Weights of a small GPT-style language model, trained from scratch on English Wikipedia: 14 heads of 64 (2 for keys and values), untied embeddings.
MLP neurons of a small language model. Each row is named by its layer, matrix (up: input weights) and neuron, and shows model dimensions 144-271. Each number is 128 + 24 x the weight over its row's rms, rounded and kept within 0 to 255. Numbers have three digits each.
A block is one neuron, or neurons of one layer that tend to fire together. After each block is what it responds to, as a language model described it from the Wikipedia text at the highest values.

L3.up1050:088150123120177093168106107103145132094175124119130107137107095119115120132092119079113119174146131163127099121137138194145129148155135175161135167119144148089129109185105147093148111123128128132133128134120102143117127116101112132089134175124137112135095101091122149176149133132144116168175116117106092161140164162159121114125148080132118120160119137171120086127164177101151135117094
L3.up1818:126153119115065117152143126114109148183129137075138117120121143151143091121111165136150147130133137110146140137138134170115119133152138137136141123121131157072157142104143128147153138153128134118114106129139139116118134085100130173125146137099158103133130140113138135130182120152143143104133134110122101135134104116124159139157178112117155144165118155150082114147119078102088138054140
L3.up2297:154181118108182094126127111152124103158138145125130105144151158068134115134141131123091115180137128153139083161122164122114131102106141154095126112116075119119087147124146133145116134109104115141154137103144142160064094114107119158086109094109099126155144098148154118160102143129109159116125136098170126145119091131103121140098114142123138129094145117124129108129179176137130135131083
L3.up3307:077093142142119132130109164126119131134098180141141111113101140131127116123171111158119157112100095153113123133125151146151133160155091151136084161167123139138134155134153157128110125129124125101137135101128082134106113137101102131118145133111172102126091168082170115104105102132152147100123112091126113132094160107087135143125151118148153073099122176150157103119179127137146131129084
Description: Three groups: the ″E seconds mark closing longitude coordinates in tables, "ual" inside headings like Qualification and Annual, and the conjunction "and" joining nouns or clauses.

L5.up1357:130098119126160139105128134094163120119149164147210123102119130133113129144161111103092084113174141107115130152122130122177121133157134090145082122193082089138160141134151176088144088174097130123144115109146118109170125153088116141140091144138121135110111097076102084164173167150097114140081105109126121102171187125111136128123108093154127126126139180101167144146117119174171102098105
L5.up1579:168125106153125117102121091088153098135158183127116142140143132133140100110097107099161119130130131127100137163113120119140107142126149153125138116110116118123125094134122137120169098110119112161051136168099172124129128151089119125106107103112095167084181167153130131100159144155100184160085157136111159161143164189111125137144130108161129104154116161146133108077141150142122114125082
L5.up2303:121109104123137114114090148126120132141079141140126132151093137107111102220111131100096119166102130151136118122084132129110127149104120103176112140131109140157146123167099104119133146153110097120114097110088154146160109150117171069109158114098121149113167145087105143109161121085104159127128108126127124114113146114146125138092141137119137128142105097077157168078130136149092088121093
L5.up3431:115095122112179083151142149138111117078111162122146134107128115097109151144123138106101133130184131128098071115112124150171115144127132131116106127098093067152112126165104129100137150128103107116123074128091106136092147088112097151167152137110167095100131110155099110144075176142103086119108102115138156132099135139139088122173136087107138070105116135110143172135165131159141124118059
Description: Tokens inside Wikipedia section headings between == marks, usually mid-heading: and, year digits, numbers (Honors and awards, 2017, Draw 11).

L3.up342:098111111149140147112165132105142108116096096148113118147119120175181114157132114129132134131082107092075127116111108115125141155084161083107096118128142183127090146130093134114130120148147121136130153119203118097147143150133124106150102162158094119169126127051165082089134130112099128151102089161101111137101119141085094135136158132161138073153102116106125150150114101114094118155147
L3.up475:108143127130117166141162113119105132103141109100141078140170142129140103080168123137130138152173128124105094126120131128089127133105122166155140099117159144135106129133138115159157128129125154107135157104176133136144186136091110118124127146140109136125084122092139129092124145129130147080150083133116102129133152169118086124131162138116130084155126121107158145127085118167145095121109
L3.up537:176062125097153153132157130122104100110168154132159154150109119120123117122101142103117123181142149143138116119109116117160123139125164060103105114099157151110080166151107139132127119115115116118133105147163129105091132188126155116145095130107134141160139122094168132136142122139115133139101125149142154129118142147154132132111109148092142108118126110117135159091111121160108105144101
L3.up1791:148066125120147169115132092116113100108114139115150134142138142138146108139116147105116115149137117132139098093090080109118120130120159066109106128121163153131092180158109161075115119137113094120095120110169147137135125126094159101142115109115109141144105134100155097128161127124085141104115137143129148118120150149122084096136115129103126100130115093117141133146121117141108098171143
Description: Words opening Wikipedia section headings or list entries (Athletics, Notable people, Personnel, Schedule), plus opening parentheses before dates or glosses in lists.

L5.up33:129068138108171148115129086129105118091105123118154130130151117156172141122142176120084078141130121115172114118120105121088134139144129131129141143111147102061140122159125144099102095083096114118127104099164109131121117163152116128126113121086167126103131130085088114129149121140083104135139175106106170124137136120106109119110092149138148179105114101099147124143110097122131109151143
L5.up797:179100164096135141111118101135093116114124115133110167102089137132179137119110134142113067155121091139144117142107136106077151108094120110123122086121156138122117149165132136110152151126145083111123149149111159120099140152114114111151158143084143153110109110127156140149112135115122168146143131151130135133106150137138118096160158115092086120125087134074130127101123160154177103133130
L5.up2102:135068149105104122153124099136090129103084156154146135137126149154143102156114104120146104134113106115149119115109139092096125151114137157097144112129127130083106140132129126131174142098129091164104120163099102120098153133155086090143119156094129131145116132110151115125179122127129170176191149126135104180120099120124127091119129152112098110098089131157150088099146139140125137119192
L5.up3518:122089137133164129101145091105059100119098127120152102152085097114112112150132134139120132095120117095164085132098131170125126186105161096124143113128125122135108159164132167130140130114121096152098082131126111133100141146145115098134154118191151119149149146132115090141166179161118158145139143129091152137111154136129115122116116120056144088162116124097110133104112126125107111201148
Description: Final token or word piece of a head noun closing an institution, event or work name, such as Research Center, Railroad Museum, Exhibition.

L3.up67:200136126119130123137118102151131119110165138143123149148119121148123113117121137105117104092120127124117134119117096109102105106140151104116122094140136137140115124119093149142083126071114125125135143159116097143079112135130146091130129105095140150145144144163103124125127165131122142138118157112101112102111136140135135126082100139102090158115127145186132125136135173103100105136145
L3.up93:125096157140165109122119166157119164100133120109124142152110142123143145130157160136098107106100096136113125107119160150139163159139141150079065161114152145085067125175096131137132142069108119157114133142134147152134110128118156149119131125129153157153159120063140113126129142138133113145134143111137113084095140109096125120112109120157095140093145175177079132126161119083126135099141
L3.up450:189113158138137122140092132166139127134170178130137155145117153130114137106153135133085085102099124128121140130151116134110109089138146103124109141111094148091109154133109163146113116084129118159138145142138088132105123144148145113116116096095140152112143118120134107116133158133098144135131128104140128080116119132085099117071107111091100149114112113134133154094137162103127147166137
L3.up3275:147099169116153155101116103131133127132135141134139132141078171163126133134130115143088073116117096110114121112143137120126110091146160056105134136104130146093105161178124149143124109110114112108135129137146119130120116143130127142131131125112116155129120127110131083127153120101095124143116141135142119091103095147107123150121127146105142109099128124137088138068124108117094107134108
Description: Last token closing a multiword proper name or quoted title, e.g. World War II, Supreme Court, UK Albums Chart, or a closing quotation mark.

L5.up1874:066128163138176099073158090111134119134114133047118127122138132123117115132106117106126127142186155072118114111130111123126136115129136130158112103140139088130142142125137151127116130143124118107121182114106127151186136100091153145106126120117124153132103135143127119133142132109146119129100119145125135133140093079173068087093125132150113149149120094112149109156133174137110122118121
L5.up2892:164099133135145096119064097161112093129119121124105121120125126166098135112087070101114133156128136109147137151115125114170174091147152111139125156163138090124098124117100174159099074110095126104130153097103122187129122106144098120136113136120106145160136110085107152092184114122121109149114144130155127137138163174101093110089089102134126093151091115152133069143130132097157135095183
L5.up3130:124109136129141157073108112128128141129154104145131115166159150166105128135098142106128140152132097115120120104167113132146138120121183132112148169162167085156113106101114100136154158153121159129132107130145113132115118128124118151141124105093152168120141137169110178158118066101100124150148116139128107112113090137169124109096172112134124165113113123148151137142153118193114143085116
L5.up3557:157129126160173128075102125141152115144126152129133120207156120109115101097132173108149134165162139142136151075117146141144121157107167140153113120109090121136137105107124119156156146136128152088112110173124120122109131149121154095114156128128096131060106137123150140130168171116094127094127116141109128110111113114126110118153086128139139131101118127085114144154149142136111152163086
Description: Later letters of all-caps acronyms and call signs, like NXT, S&P, WSM, CCP, KXPN, OSM, plus later pieces of split words and numbers.

L7.up2841:105147159122140141134104119107133161067159178094132164115138121118127124149137160121127117148129138101141117139097129129158126156152175154149154090128149107143142150117105140132165154084093121065090106123147133088151109132117119113111133116126139115112110142102066155145151145107150150128122106085138140158157123103160157142150147118119069120135117159141112129139171097112130102121148
Description: Fires on tokens in formulaic Wikipedia text whose continuation is near-certain: mid-word name pieces (Roos|ev|elt, Gre|ene), table cells, census units (sq mi).

L5.up17:109113168131111116082133116151131092124104100145115109111104155139110080156090152123108122140128119141126107119115064112152110128106093147120071117140113112150169185080149102114153127116116118145169087134151131155089126117130132126151125101136129116152133118143140163150136114108123113107057122107154137179109116188156125126129113092076161121133093104122104140082139156121131116113150
L5.up888:103101092132167171089129148106152121112119106123114136123143157119084120144141144131142116169166136146146083124142090107117157128120117111064144127122116122139079147122139161068123141090112136112098084135151146134130139115138164111093141131167146155098111126085111131079142130109143109098103119097113152122133182183130146120151130075139150116128144096081170165136094109160122128146142
L5.up2540:136156144136107139110103125078096123098088086112135155124120148108110136128117143140109124120132141140130120132103136131093143150163112096146164124129083094163049124125096146142173139138083134121125084147110087188148150102111149141132118126102132088103131164116137147098130112075130100133100126088120161186120126153147103083108140134163089119138128102147159110118101130116117093112136
L5.up3353:121069130137174170087112081143125103066141131161144117114152137140148119151097178104146148139146090156159126139124144077141155132138099080128111186188164151140135119157139166110126141134107178118135110118099072108126130133101124104142127124146121098159063117148095159135124151093151105141112159104112146146177100154115141123124153097121088106121125094129099138085092142093131106094137
Description: Cell entries after a pipe in wiki tables, mainly party names in election results (Democratic, Republican) and numbers in sports stats and records (26, 30–24); weaker on scattered prose words.

L7.up2893:129139109113156176068136098177120152100118157131141126111095094112099113151146147137131107101137103137141121109135118127098137157111152129088114152078141122115085092172087155094135133097104133149154143135107069136168087101137104161141120145130137114112084119173163124154138086134160107158137161112133108109136156136137134090144143105115133103179092116122118158130147115100123095145150
Description: The last word or word-piece that finishes a multi-token name or set phrase, such as Outlet Park, New South Wales, Film Studios, Hunt-ly.

L3.up1266:117115133140111168134050111111133128136142134116075130149138140194151115122137102119116161104141110059136135139133156126142134079128091100085149103106107132097129092115085095140101082104149144128113096120179151117114090150169098163104165128134103147074099115101130105109149129154132104140158131110113092138108082081110067134132116098133119109119120128160096113105135135115135145164095
L3.up2052:136117168158118120112090123130183125132107134110076140160119113158090137112132100102126148118133133076117164106143129115112084085132099110154168131168114103088123125125104118163140086106107148126101112139151138169059081074184108153114134133082125165080117131136131107128128108147159135149116161120122092130117141093094091136103055120121074116129158134119151131102154153098140118125116
L3.up3259:207171121154110138090149164166143109142139118144125119163166137107147114160107130132141130121114098155092122143151120100116098121161147111115070104097127118140105131115110139111090177067114079141147130169078121162178104153112113085139163147105129137122132140108136103078130153136121110117101132103084107120136127127119113140147109135111105142123132175158095166175118104096103108090129
L3.up3322:174137130137166113161107142151129153110106095160107159121103148121078111145149107093173125112121134142103152121149108121134133114150132127112161157181115089133108102133144093153102087127142118143118111113113131164109091125180143111078161096106120171134129106093117168095139105156138166132130123120097143152121156149154047132082103088086149145092126156145126096119147148131104132121128
Description: Final word piece completing a multi-token all-caps acronym or number, such as CCP, IUCN, ARVN, or the last digits of 1987 or 165.

L7.up1850:164129141138130146116144109106174142148149147146100145136138123135127088170119134112144092167116086118125108139109131141099155136101140097122139122116120165130167131133127103133143096169084100089081129113135110136135089150145121130088142093142097171096129165136113114125178117145128140123130154134161149152135162148129132122129165116130151123118077126167119132105105126116142104098122
Description: Last token or word piece that closes a heading, table cell or list/infobox entry, just before |, ==, or a line break (Colise-um, Cerambyc-idae, 20-23).

L3.up419:111136099122126126149197112106138132131135130151154122113167105075182118126132137142143168164130119135118130147120164125154180139118116154126088099124161159124155148109127152116137158149114119126124153118124114128146153135143121131144132161141122118168153109110132158115130137133137113113128078152094145248099106130162147104162133156163112142124130109119141142176102125138151128074118
L3.up604:143149091139139144141176141119163102155123123153136132112115135120147124112105130133137156127191110101109138130119147122131159167143120133120122123109144157098151141150154159104134158135152106154134151130165157145136171122121176094108125142143107131184147104121127127078152133127148092118125110167137148241148115141148144118158163112184105130100113151109124111129131102142116100112100
L3.up1499:104131098133134112128163126121120128119076124150122099127128108080136100154113144110142136139168109146126121094137150121123157176149136170110093127106143145147147141148142136081130120152138123137094159119184117146174153151157151110155136177141140116152134143097144160070175123145126118124149102125108127219156141129155089107153198144173121097153144106129124116158146099128124136117136
L3.up2846:093130110161126116144163172103136106107076114127111125139096125128151104160112148119145172140138093124135126098154138150123139153109104161101092136136133157139154130146142120110163132141161120138081129127160122169152142117144169095134128161162121120158137139097126168083172098157131095133133104127104129239139136140156131118167181163186106121136139135117135122153140109117126119078136
Description: Pipe separators closing an empty cell in wiki tables, such as headers with spanning columns, chart, stats and vote tables; occasionally verbs or pronouns in prose (is, are, he).

L5.up645:094117147123147124169152094110143124120150126152140128135129147143137091119116144093087114130169145133153169099144147134141083114161133122145124166123139106141114115153141156109122126145128143152086106118113142140128090160166132145100138064148159149178103143126121156146127114084147127105090175087128120113110113100120105128110127133128115123109116130129123118114094134180105111119109
L5.up748:132067156146118094138146096129132118119136163185131169127174133121107139143173134144100118136105122155131101134119136122131168133144130159120120123122117115150129154134146160151111159184131146155111133120123148156107148154091096107154139100103134132076094112103120089168168183120103111104072165112119102134115151118132093120134115137093115114081108144092097123136146136130123109168105
L5.up1294:152052144113167115144115123128141104127124094154166156172191133119125113139159117117125155113085108133151139116139153132131121110111156148102115140167120143125084150156106207123083115154136122143143118150147157095098156151138138127119112097137146088135134148118130143131151159153126113134144102147126146132146114155102081118116119139150121115179134170116117134120102115146111129126107
L5.up2761:200095131144155146152124093120119106107143151120142139175167145123134133124174153098127078134147115190148090104101130114132105098118146133136097140046114110086111139169138183096131123094141112134129139133104142121113101162115138112142134129093143115112072130130167133136116149083137203152101132136126118145122107134121142111160109136144088082132137125132114146123117114111149089129123
Description: Final word pieces closing plural nouns for groups of people, e.g. organis-ers, sail-ors, crew-men, and occasionally plural things like claws.

L7.up1396:183150135136107141111116076130114128139103106110139116143153138091142128135170121124094132112137110095147131129127134144108115122149143176143119152107152116144144138140130157120122145140140116158124078112125190152133113132135133112179105113149159147110115122162123130119183134107137180114121143150146127122100122123121097124097133144138141127086130145173128156111120122110090119091138
Description: Capital-letter pieces at the start or middle of all-caps acronyms and codes, often in parentheses after a spelled-out name: SA(IMA), (AA)A, FI(J), US(DA).

L7.up1363:129098152111164135151077124133147128135138110124114155159131123098139108105142140131122094147131134136134123127118134148133103126163089123168155178116178109103109119170168124088135131160120190112108114110119168140091106088108125132179131144151123107182112141096107127134145139097163143130077152138123115126120174088131116104161123109122109121128130121148105141127146121128126099110117
Description: Final pieces of plural nouns, mostly groups of people acting as subjects (students, scholars, voters, villages), and surname endings like -ins, -els.